Weights of a small GPT-style language model, trained from scratch on English Wikipedia: normalized queries and keys.
MLP neurons of a small language model. Each row is named by its layer, matrix (down: output weights) and neuron, and shows model dimensions 186-313. Each number is 200 + 30 x the weight over its row's rms, rounded and kept within 0 to 999. A neuron's up and down rows have the sign that makes its largest values positive.
A block is one neuron, or neurons of one layer that tend to fire together. Before each block is what it responds to, as a language model described it from the Wikipedia text at the highest values.

Responds to: Nouns counting time spans or games in sports-career biographies and stat tables, like games, years, days, season, months, career, decade.
L3.down126,188,149,237,249,160,182,181,218,251,203,159,205,235,204,166,171,221,228,268,195,159,211,214,198,240,134,212,182,162,194,158,243,204,217,235,199,174,201,221,251,212,252,175,187,213,176,160,240,183,166,217,182,212,152,233,200,248,190,154,226,208,212,251,187,211,197,198,247,215,216,140,225,233,253,188,99,200,199,205,195,201,195,220,217,198,182,200,253,146,211,200,200,171,159,184,168,206,174,157,207,266,211,234,250,269,199,220,220,238,167,160,181,190,194,209,209,186,237,194,198,195,222,205,159,214,230,155,216
L3.down693,156,183,206,241,170,145,205,150,182,184,210,192,199,213,212,181,217,216,150,226,263,186,179,200,175,206,145,171,176,214,164,213,225,222,188,172,173,234,266,217,232,219,219,177,183,191,167,255,180,188,198,201,231,181,197,165,227,162,251,192,225,187,234,210,233,233,184,202,209,223,235,272,220,221,210,151,230,192,186,142,209,215,192,208,182,212,152,221,197,176,157,223,191,196,195,177,195,221,201,176,240,222,261,209,205,186,201,195,225,208,232,166,240,224,246,186,196,137,249,179,231,229,180,141,201,164,162,228
L3.down730,249,202,198,166,189,200,199,149,224,243,186,235,196,248,177,163,216,211,177,250,160,148,216,242,206,196,206,216,236,203,220,235,188,260,217,220,176,200,184,211,214,233,221,219,202,180,232,181,234,209,215,196,236,149,227,205,190,232,201,181,228,195,208,248,206,195,168,214,193,249,181,145,183,217,147,246,246,213,202,193,122,184,138,206,209,228,169,187,209,206,206,220,170,214,197,233,252,212,202,243,265,190,197,237,197,180,165,166,169,172,161,142,223,201,192,202,228,195,192,196,147,196,238,177,230,175,200,177
L3.down1081,189,210,176,246,182,161,171,178,200,190,166,179,192,203,172,193,204,215,207,210,176,187,180,193,192,190,140,167,156,214,186,181,172,184,220,216,187,179,243,180,166,209,203,236,177,234,157,250,172,201,235,193,204,187,242,161,225,150,213,154,211,185,194,218,187,194,155,238,222,228,211,195,164,141,183,184,204,251,171,201,219,216,151,169,250,248,192,208,217,208,198,226,200,195,219,200,175,197,179,181,179,202,182,203,185,204,222,215,242,247,173,206,210,210,220,266,177,162,204,225,188,175,220,156,207,230,195,229

Responds to: Inner word-piece fragments of rare names or words, often repeated from earlier in the text, e.g., Katanp-ä-ä, Mir-and-ola, Ne-ug-art, F-avour-ite.
L11.down90,139,196,129,194,216,186,205,236,197,210,215,195,172,217,270,213,246,257,189,228,195,205,234,159,192,156,187,176,195,176,239,183,223,192,189,164,206,294,184,223,241,231,171,185,178,222,300,215,202,198,203,263,217,205,186,188,215,196,201,200,221,147,239,155,198,194,196,196,189,227,213,177,197,216,150,198,270,244,206,201,133,156,204,154,189,186,274,174,228,201,203,212,198,197,226,236,202,138,206,233,198,232,164,183,242,262,230,217,185,200,107,218,204,168,162,205,157,225,182,205,195,222,195,233,179,202,215,127

Responds to: Nouns and verbs for career steps in sports and military biographies (released, game, appearances, commissioned), plus mid-word fragments of unusual names.
L4.down83,155,213,145,248,179,169,156,219,210,281,196,213,190,219,176,209,192,198,134,196,190,220,209,148,270,160,196,198,171,139,212,179,193,229,191,189,207,209,244,153,164,221,198,224,223,195,254,175,181,162,161,245,177,251,189,225,225,220,208,217,135,207,192,200,160,180,235,145,200,210,214,236,209,237,218,208,205,240,220,132,231,151,264,226,195,160,146,243,240,179,207,234,173,186,238,222,212,228,201,201,245,202,161,202,219,204,182,259,169,171,172,253,203,194,211,203,248,229,198,164,226,130,198,251,199,175,206,161
L4.down226,180,189,189,228,187,190,256,191,231,191,165,283,222,261,139,195,167,214,116,209,216,193,175,235,133,192,167,203,196,222,171,192,207,196,226,173,221,175,244,219,238,239,183,187,236,217,234,175,254,223,194,178,214,176,198,180,199,217,229,199,232,180,212,169,174,211,168,187,206,208,234,193,168,217,156,201,267,156,205,193,195,211,179,198,191,167,227,229,148,165,203,284,249,173,177,231,209,200,123,207,212,175,209,259,169,154,227,166,193,202,211,211,181,125,205,196,215,189,231,171,170,206,205,175,173,212,254,187
L4.down232,258,182,203,217,208,225,241,242,206,172,160,207,210,195,200,244,226,206,212,173,233,196,207,175,211,211,256,232,148,237,180,172,194,124,152,261,195,154,162,230,189,200,203,219,184,192,197,146,203,206,220,181,197,182,253,185,186,221,203,235,199,199,206,218,204,225,148,202,203,167,194,187,175,212,222,153,165,242,202,185,166,177,239,257,202,222,197,211,236,145,226,173,211,194,233,185,226,196,191,220,158,200,177,236,221,212,181,284,180,203,184,217,172,222,212,245,192,188,148,237,240,229,221,211,159,247,195,180
L4.down409,137,227,228,181,187,235,193,218,202,212,271,181,199,219,188,188,261,181,174,231,217,175,168,177,194,197,197,227,208,216,151,216,191,251,230,173,196,266,236,228,215,195,241,169,143,262,184,231,205,175,215,156,178,203,188,170,172,231,192,205,169,181,192,186,224,196,241,228,200,200,243,178,273,149,247,261,240,234,170,172,179,193,234,196,206,166,213,183,156,165,195,197,168,192,189,184,211,220,184,209,207,135,171,231,202,181,197,190,158,167,215,149,207,272,210,160,208,155,213,210,164,179,156,178,158,183,222,211
L4.down433,242,232,187,210,191,179,239,224,181,146,227,232,153,196,235,149,219,202,142,207,212,247,246,209,191,140,199,173,230,199,189,155,200,190,212,195,191,221,246,200,209,221,203,218,207,231,244,202,190,188,180,221,233,193,144,257,208,220,188,202,212,179,198,167,235,172,204,227,211,185,216,193,166,234,150,271,182,200,219,231,242,177,222,222,193,172,207,241,232,187,182,218,214,177,220,164,215,192,153,207,210,246,202,178,210,196,197,157,195,214,225,233,192,190,191,166,201,189,253,225,214,217,193,259,188,195,177,185
L4.down459,180,223,143,213,170,210,205,147,157,192,195,188,249,163,181,208,191,207,166,190,118,193,194,215,212,164,229,210,252,211,257,201,212,190,257,206,195,175,243,199,231,168,183,193,148,215,243,132,160,205,133,255,163,203,241,237,157,228,208,195,171,192,195,166,228,185,181,213,170,158,186,171,214,209,194,239,180,211,199,189,229,204,184,203,230,178,209,211,244,157,139,210,229,194,165,183,189,219,162,229,158,208,235,174,187,185,180,206,226,253,215,176,171,222,139,115,215,228,213,215,193,154,205,228,163,174,176,188
L4.down502,240,196,223,171,157,172,209,186,219,201,192,188,192,237,205,163,212,228,189,208,221,205,265,192,132,173,216,129,166,168,170,151,165,224,250,206,200,210,233,200,191,232,204,204,199,152,215,171,184,224,198,148,202,216,225,202,203,274,183,251,187,229,237,168,202,180,204,221,135,180,197,255,159,191,239,162,214,226,155,202,172,196,186,222,201,227,164,229,184,189,214,214,158,241,217,190,227,224,235,242,202,207,238,233,159,192,233,167,215,246,178,184,111,181,145,188,252,253,280,204,263,210,195,234,187,205,193,193
L4.down578,163,224,263,218,214,211,215,184,221,239,222,204,219,200,177,203,221,259,224,178,175,202,245,195,119,235,208,233,215,233,235,238,240,154,177,186,176,118,200,202,202,224,198,187,241,148,186,161,179,255,182,185,173,214,222,182,161,153,208,214,187,208,204,165,267,168,209,175,167,176,245,150,182,221,240,169,216,232,198,220,207,207,198,171,126,157,170,210,142,252,216,230,212,211,180,227,160,219,207,135,226,186,190,190,171,236,144,205,218,214,145,153,208,226,191,269,225,207,194,249,150,201,212,189,193,184,230,215
L4.down643,217,216,170,212,236,177,240,228,233,188,213,205,267,226,177,201,203,160,129,189,226,193,198,200,230,168,182,200,171,195,227,218,153,126,225,200,206,187,262,244,187,164,251,159,216,228,232,202,192,216,166,191,183,185,198,182,209,182,167,221,182,206,171,243,183,168,172,162,210,189,241,229,192,208,163,180,189,156,191,225,191,208,221,187,220,160,228,219,181,222,156,206,153,196,196,186,203,194,198,187,194,189,179,261,155,189,187,234,173,202,213,244,166,184,184,273,198,206,226,207,233,192,244,182,231,215,199,202
L4.down726,208,222,171,188,158,191,219,183,213,205,196,217,178,120,132,215,177,239,170,125,124,159,157,210,193,195,200,200,174,218,177,193,195,199,236,204,140,231,225,165,244,203,210,209,211,166,192,234,211,250,189,218,221,191,224,135,218,172,211,266,199,183,194,165,223,174,150,251,167,206,207,136,163,154,196,187,223,184,186,198,242,217,182,188,125,162,140,234,152,179,159,197,217,203,156,188,156,194,194,196,187,224,211,213,177,184,132,228,167,242,176,196,194,255,217,202,210,162,208,187,197,158,217,201,174,230,215,159
L4.down728,206,191,185,214,188,197,163,221,213,216,161,255,218,190,172,210,194,260,171,199,206,142,182,222,116,182,168,218,220,180,130,207,183,218,240,214,202,190,230,191,207,205,182,196,192,207,191,215,185,211,184,149,214,186,201,208,174,183,181,240,201,222,186,186,224,218,242,117,133,217,219,257,179,125,213,189,213,219,208,165,157,237,246,194,191,224,212,225,218,201,199,209,182,182,192,227,199,198,176,231,200,222,185,224,180,233,186,162,198,197,226,233,218,221,211,152,196,199,267,210,227,212,232,155,122,227,175,200
L4.down810,219,202,147,206,200,234,200,193,235,174,210,181,212,175,203,202,214,157,150,213,221,218,159,180,178,196,183,242,135,221,177,195,220,247,225,204,196,213,213,240,175,183,260,207,176,194,211,160,168,175,189,212,174,165,211,195,222,153,214,144,156,162,166,222,219,199,124,183,177,155,216,190,254,169,199,234,187,159,188,153,250,234,215,201,199,203,191,232,227,178,196,200,173,184,236,171,210,175,170,181,151,258,193,241,230,255,264,233,212,235,194,210,252,187,213,221,177,165,171,206,209,238,162,209,176,178,231,214
L4.down813,194,225,166,181,230,150,172,219,242,212,204,206,186,205,183,109,193,237,185,187,241,200,208,183,179,228,196,180,207,206,235,174,230,202,194,245,198,155,176,163,177,201,235,196,170,203,161,204,214,215,180,198,185,242,190,189,231,206,205,201,209,154,147,186,235,238,236,217,175,214,211,182,165,191,197,181,184,168,225,210,198,214,145,249,169,235,225,226,214,178,212,196,268,224,210,262,193,209,169,194,217,248,130,189,166,221,213,242,158,107,175,195,148,227,214,184,181,196,164,208,229,198,192,229,165,186,202,212
L4.down896,154,139,189,174,200,201,200,198,138,222,178,167,202,198,230,167,215,192,205,178,175,271,187,249,215,192,150,221,194,110,150,228,215,189,179,198,199,208,202,259,212,131,156,209,155,205,248,209,251,135,207,170,183,197,225,193,233,171,169,220,243,173,162,154,214,202,116,174,187,167,210,217,155,162,166,224,206,175,229,223,124,228,249,174,141,172,227,205,212,187,183,202,237,210,200,168,206,233,254,209,211,223,183,166,201,212,152,198,179,257,213,186,195,191,214,171,170,238,207,174,202,214,154,234,203,203,175,176
L4.down899,198,207,211,148,247,237,212,179,206,236,240,265,190,247,204,199,104,241,227,202,201,130,229,215,166,221,137,192,239,201,157,182,229,164,220,172,236,209,196,182,232,200,181,215,206,221,231,224,187,166,238,195,205,204,202,198,199,213,229,206,183,224,136,206,227,194,168,200,179,209,232,225,192,208,210,149,188,222,201,190,197,188,197,183,235,189,207,206,186,206,195,181,248,229,263,198,185,240,222,222,235,205,245,177,146,199,233,192,208,177,235,225,199,117,194,230,220,269,214,210,223,163,215,252,238,209,218,172
L4.down1328,187,215,188,203,221,216,253,250,209,159,243,188,166,195,198,239,202,177,136,197,238,194,183,230,187,215,260,232,214,231,188,148,199,165,229,166,195,166,256,184,132,179,160,181,225,210,199,253,231,223,202,161,166,231,264,223,220,164,170,192,194,188,230,232,209,168,207,249,202,212,200,206,216,169,210,177,199,225,162,276,208,190,255,240,173,202,231,177,215,205,186,179,212,184,247,146,190,241,161,176,229,254,174,188,100,203,233,192,193,211,167,209,203,189,212,178,203,187,144,206,175,212,191,191,196,162,216,168

Responds to: Single capital-letter tokens completing all-caps acronyms or call signs (WBZ, DMZ, NHCR, BYU, RPM), plus name pieces and "as" after "as well".
L3.down522,153,187,179,180,236,198,204,190,197,153,209,240,222,207,169,165,146,228,165,221,207,189,189,173,260,196,222,172,245,188,177,180,181,217,205,221,171,218,258,158,233,194,189,224,175,225,204,239,199,179,180,209,251,179,180,207,161,210,202,144,172,192,212,155,193,225,188,186,211,215,217,158,199,161,277,191,209,146,175,193,217,237,237,203,229,201,231,254,190,232,232,215,235,184,174,247,244,192,156,201,213,163,211,140,222,184,191,180,242,166,189,209,235,174,228,228,200,180,219,182,209,238,205,208,192,199,236,184
L3.down716,163,179,173,196,212,209,161,207,228,205,154,225,140,232,204,267,201,271,209,228,182,116,226,171,207,182,182,211,205,208,204,151,185,171,264,210,140,225,213,188,232,178,180,164,208,188,246,195,222,174,198,186,192,167,193,184,204,188,140,262,225,196,212,222,224,205,253,219,189,206,195,223,230,208,150,176,216,174,213,248,202,196,210,225,185,179,216,176,162,194,234,194,183,171,244,208,231,228,319,183,205,214,206,226,195,185,215,225,221,189,220,166,216,172,260,206,242,216,218,206,206,211,220,146,243,239,155,204
L3.down1028,165,201,214,252,239,229,249,186,217,195,146,212,198,210,234,256,186,255,228,244,194,177,242,219,221,223,204,163,199,196,226,177,183,231,232,133,239,178,186,176,179,242,244,213,196,186,215,193,179,207,149,185,136,211,233,231,143,210,220,190,199,190,180,190,231,159,232,213,202,251,192,218,233,161,187,194,192,204,228,200,209,162,202,191,199,221,138,228,178,233,202,179,177,198,232,180,218,172,210,189,211,225,157,231,217,191,181,142,215,178,190,144,172,135,230,224,190,214,198,213,205,197,229,258,182,169,215,217
L3.down1167,214,240,146,186,186,170,193,161,266,207,206,227,219,232,199,198,234,227,186,174,204,197,217,194,214,151,220,200,232,207,219,197,150,162,180,219,206,221,223,189,127,196,148,190,220,207,254,193,137,221,197,159,166,198,213,144,127,174,169,178,225,171,175,178,212,268,181,192,199,196,188,220,252,160,167,206,161,183,172,224,215,204,182,164,232,179,173,197,230,187,196,173,198,205,214,155,218,205,198,204,216,281,216,196,155,147,178,182,203,205,268,251,186,185,253,232,191,202,238,171,171,186,204,185,198,201,139,215

Responds to: Verbs and prepositions right before a number or result in sports biographies and results tables, e.g. scored, won, made his debut, receptions for, table pipes.
L11.down1047,228,245,207,236,183,188,218,192,251,191,161,175,208,165,246,221,231,183,224,197,217,168,212,193,172,174,184,261,204,173,112,227,145,168,191,209,206,157,226,236,184,227,207,151,240,208,215,188,192,187,148,179,214,226,177,161,205,149,222,180,202,216,188,169,173,160,148,197,149,185,207,167,229,266,179,235,193,231,210,211,191,223,131,204,208,195,195,153,172,191,242,212,231,272,219,180,266,249,212,168,182,168,208,211,184,213,178,167,245,168,218,185,192,220,232,171,242,222,184,225,171,166,194,235,199,183,228,211

Responds to: The second word-piece of a word whose first letter was tokenized alone, mostly after W, L or F, as in W-ood, L-og, F-ee.
L4.down44,231,210,186,211,223,193,153,155,183,222,183,179,233,240,199,236,224,193,162,172,238,191,208,210,195,241,232,237,225,231,193,163,244,158,192,161,242,178,280,206,178,166,184,199,215,184,193,180,157,198,195,250,150,257,161,203,190,216,218,131,221,211,193,231,180,183,277,207,195,238,176,172,189,189,237,187,235,244,139,217,197,209,238,203,207,168,174,202,225,189,214,215,208,227,253,206,224,195,230,217,217,188,227,226,224,184,210,160,167,148,163,217,151,221,187,171,216,181,207,140,161,235,191,192,213,225,204,176
L4.down125,185,160,202,206,159,176,284,156,179,161,209,176,188,215,196,242,224,216,167,177,230,255,248,198,193,151,191,218,213,231,218,195,186,207,202,202,185,179,188,236,211,219,167,141,267,208,217,212,201,219,158,200,202,182,194,193,201,210,162,211,225,188,153,207,154,243,226,216,177,140,208,205,233,208,189,178,218,204,206,178,195,202,182,181,188,209,161,174,205,167,193,279,172,225,195,153,230,195,189,261,126,215,181,179,203,185,238,190,156,242,151,209,181,213,239,216,178,187,213,195,167,176,164,204,232,218,187,213
L4.down156,207,239,200,207,202,159,211,168,214,158,231,195,181,226,162,217,161,156,215,185,229,157,142,205,213,193,180,175,260,215,199,183,187,185,210,228,159,213,190,176,188,221,203,227,193,173,239,224,254,235,182,203,206,287,190,172,210,171,224,206,163,94,221,224,246,178,184,177,174,199,176,192,214,202,175,192,204,230,218,177,186,210,234,188,190,256,175,180,229,184,172,202,167,189,215,218,197,166,181,210,244,169,216,236,188,160,158,134,240,221,191,216,212,194,224,250,207,198,166,218,202,218,226,217,128,163,226,144
L4.down225,175,148,181,200,230,216,167,197,238,169,221,204,176,145,174,199,229,212,193,187,153,226,185,215,151,189,187,188,282,195,186,180,243,260,184,256,174,272,234,176,216,197,201,146,151,210,189,163,177,208,246,225,174,157,200,189,158,224,211,232,251,191,231,191,196,214,160,244,226,213,189,159,154,222,205,221,222,208,217,220,180,235,268,168,172,172,271,207,274,161,199,173,228,192,240,219,190,212,183,187,237,243,204,233,118,185,185,204,232,238,160,158,231,176,190,184,148,171,190,163,242,201,230,155,208,198,121,246
L4.down253,235,188,175,215,196,180,211,202,225,196,174,225,218,214,205,183,152,229,148,219,166,156,188,211,234,220,228,195,179,247,187,226,174,226,205,191,188,190,188,187,265,195,200,235,190,149,219,221,186,163,105,171,245,195,136,199,191,196,190,168,166,188,187,175,243,163,211,158,169,180,174,197,191,218,261,210,162,233,158,207,224,240,276,234,167,178,183,215,189,220,187,181,164,209,245,176,149,226,172,225,226,212,211,140,238,189,184,206,148,189,173,214,172,192,168,196,224,191,182,174,211,183,190,211,271,180,179,169
L4.down293,176,236,223,194,191,215,206,154,194,163,220,251,218,166,216,215,215,203,235,188,172,215,183,202,229,187,221,209,201,217,182,231,155,173,207,257,182,197,171,195,230,218,196,240,181,185,176,228,151,193,176,205,205,228,184,222,157,239,233,169,205,191,197,222,177,191,217,206,151,266,235,202,178,196,188,183,207,197,168,206,151,244,186,185,177,149,202,187,228,205,209,215,226,176,231,225,220,220,188,153,177,155,208,220,251,198,248,243,247,159,225,205,208,283,195,186,157,251,211,180,150,190,212,209,194,184,232,229
L4.down545,193,202,160,161,227,230,203,205,192,191,163,212,226,217,190,202,202,212,217,204,197,181,148,137,227,200,179,196,196,189,154,214,139,165,252,260,228,241,206,245,209,175,199,247,182,186,204,225,174,217,186,138,228,178,156,210,254,204,244,225,230,171,198,148,186,162,206,213,277,252,217,189,219,159,250,198,194,201,176,174,189,181,218,234,175,189,210,189,239,174,223,201,229,178,223,187,183,139,174,211,183,190,199,206,231,231,212,209,211,214,178,156,189,220,169,216,205,170,147,178,164,270,202,203,201,257,168,179
L4.down718,253,248,201,180,292,181,161,221,197,202,174,192,205,182,184,221,163,209,262,282,237,208,180,169,235,156,170,190,175,244,225,201,196,224,195,215,182,197,212,196,174,230,193,219,187,171,194,262,179,164,219,163,187,149,199,200,183,229,175,200,218,246,132,241,245,231,236,209,226,177,288,194,116,225,210,215,206,215,195,181,220,203,180,225,202,199,201,219,158,205,266,133,217,191,223,198,255,161,168,186,205,200,244,157,194,179,221,211,220,196,210,211,173,172,211,176,181,195,218,242,214,206,207,138,226,192,218,240
L4.down808,202,214,195,204,195,214,209,231,226,171,239,182,201,210,221,179,214,174,193,197,231,203,207,181,208,223,192,216,184,226,214,217,203,266,164,215,139,201,153,282,197,202,195,230,161,134,198,225,174,220,159,214,165,220,258,234,151,214,210,152,193,211,238,188,212,161,197,193,204,207,211,203,206,211,234,140,204,183,158,161,191,167,208,204,230,206,204,170,280,198,238,165,193,200,141,215,158,206,177,229,176,204,170,216,219,234,191,212,177,154,196,236,234,173,238,230,228,200,152,128,193,88,227,221,215,260,235,233
L4.down861,230,196,208,158,183,203,242,220,149,163,211,184,187,153,190,198,176,144,210,231,181,187,189,207,180,151,182,201,204,166,200,167,163,114,203,239,179,230,211,232,178,175,228,205,234,220,196,198,211,200,228,162,200,182,239,146,201,157,204,265,199,191,157,149,204,257,204,245,191,208,259,215,220,275,188,171,214,144,219,239,185,189,197,170,209,155,190,169,201,191,178,173,151,162,198,226,259,203,217,211,107,197,182,232,208,233,216,164,253,244,189,190,215,222,182,246,185,224,224,161,185,244,220,188,183,205,220,179
L4.down893,153,182,197,169,220,184,190,212,224,161,151,198,237,226,199,209,209,183,180,176,216,219,192,145,194,208,266,170,212,215,188,187,205,189,219,190,149,254,178,179,197,188,175,207,202,256,163,139,112,270,174,215,225,254,177,211,219,162,181,231,156,149,246,192,220,202,149,190,186,231,220,224,218,191,217,215,202,209,210,241,214,215,179,178,161,182,209,171,243,242,164,199,156,187,171,246,233,151,161,245,197,240,174,148,184,218,218,183,183,199,204,168,180,238,223,240,245,179,159,176,147,224,134,263,214,227,161,174
L4.down924,238,205,163,162,172,210,216,212,179,205,186,190,176,194,217,203,208,154,250,229,211,195,112,198,200,233,209,238,198,263,174,202,218,180,234,166,226,172,200,209,239,172,223,178,186,205,186,250,250,217,179,207,182,243,221,180,243,184,206,185,167,174,188,207,151,221,175,160,141,216,208,195,237,179,151,197,226,180,208,146,149,219,193,201,228,211,220,169,183,230,222,234,194,142,190,195,230,184,178,140,192,222,218,155,213,196,183,225,193,216,204,134,211,164,258,151,206,218,181,228,134,184,232,167,181,227,220,167
L4.down981,261,200,184,181,172,186,217,142,183,172,216,199,197,248,184,263,238,223,189,193,192,217,192,155,192,216,165,224,233,157,232,193,184,227,214,202,128,204,278,207,174,177,198,211,141,162,180,241,232,132,153,220,170,248,217,214,213,181,261,203,230,180,210,172,197,213,195,182,201,196,195,213,224,177,188,216,189,113,220,180,185,282,176,183,185,227,215,211,251,185,170,206,192,214,200,176,247,168,170,182,182,250,206,186,167,206,215,213,181,231,243,232,208,224,191,165,151,187,220,199,158,161,214,173,150,205,190,174
L4.down1079,190,148,209,232,222,215,217,177,201,154,194,109,254,199,191,183,165,219,193,220,185,233,244,185,133,156,207,282,207,146,185,176,195,181,177,215,222,199,162,175,212,169,254,239,239,163,229,250,254,257,191,179,185,222,216,220,274,224,154,148,225,205,180,166,249,223,246,217,143,204,199,195,173,186,251,200,188,206,197,224,187,194,204,145,160,158,212,215,199,189,236,194,204,194,202,193,231,169,151,162,199,173,223,231,185,178,153,209,197,217,158,200,183,225,186,164,176,232,225,186,203,212,221,137,249,200,172,200
L4.down1142,198,204,201,216,216,212,221,215,145,229,204,225,158,215,200,178,194,161,199,151,184,160,210,195,205,164,220,107,169,180,221,222,202,171,239,199,145,226,253,230,263,222,197,193,189,239,213,98,244,218,198,226,151,223,147,187,204,222,196,222,253,184,185,207,180,173,192,204,206,194,215,248,197,168,224,209,214,193,144,234,202,197,170,231,178,175,164,201,202,226,218,219,199,145,212,131,195,159,200,193,241,215,196,248,223,177,196,297,155,237,187,241,228,207,181,230,206,214,226,133,217,190,225,234,196,209,168,184
L4.down1188,202,206,233,195,120,218,176,168,189,212,196,182,208,188,226,190,190,205,215,221,211,211,190,219,166,211,217,189,190,143,235,172,210,208,227,166,173,180,245,210,196,220,239,250,225,176,170,225,184,166,239,203,197,222,212,255,145,159,184,201,211,212,233,179,166,206,211,200,184,203,188,169,159,183,187,210,198,203,195,183,196,181,204,215,197,154,196,188,187,181,226,197,209,200,219,165,160,168,150,219,210,200,199,217,181,181,160,177,211,186,167,274,224,178,200,262,175,238,268,221,242,201,267,202,191,202,192,185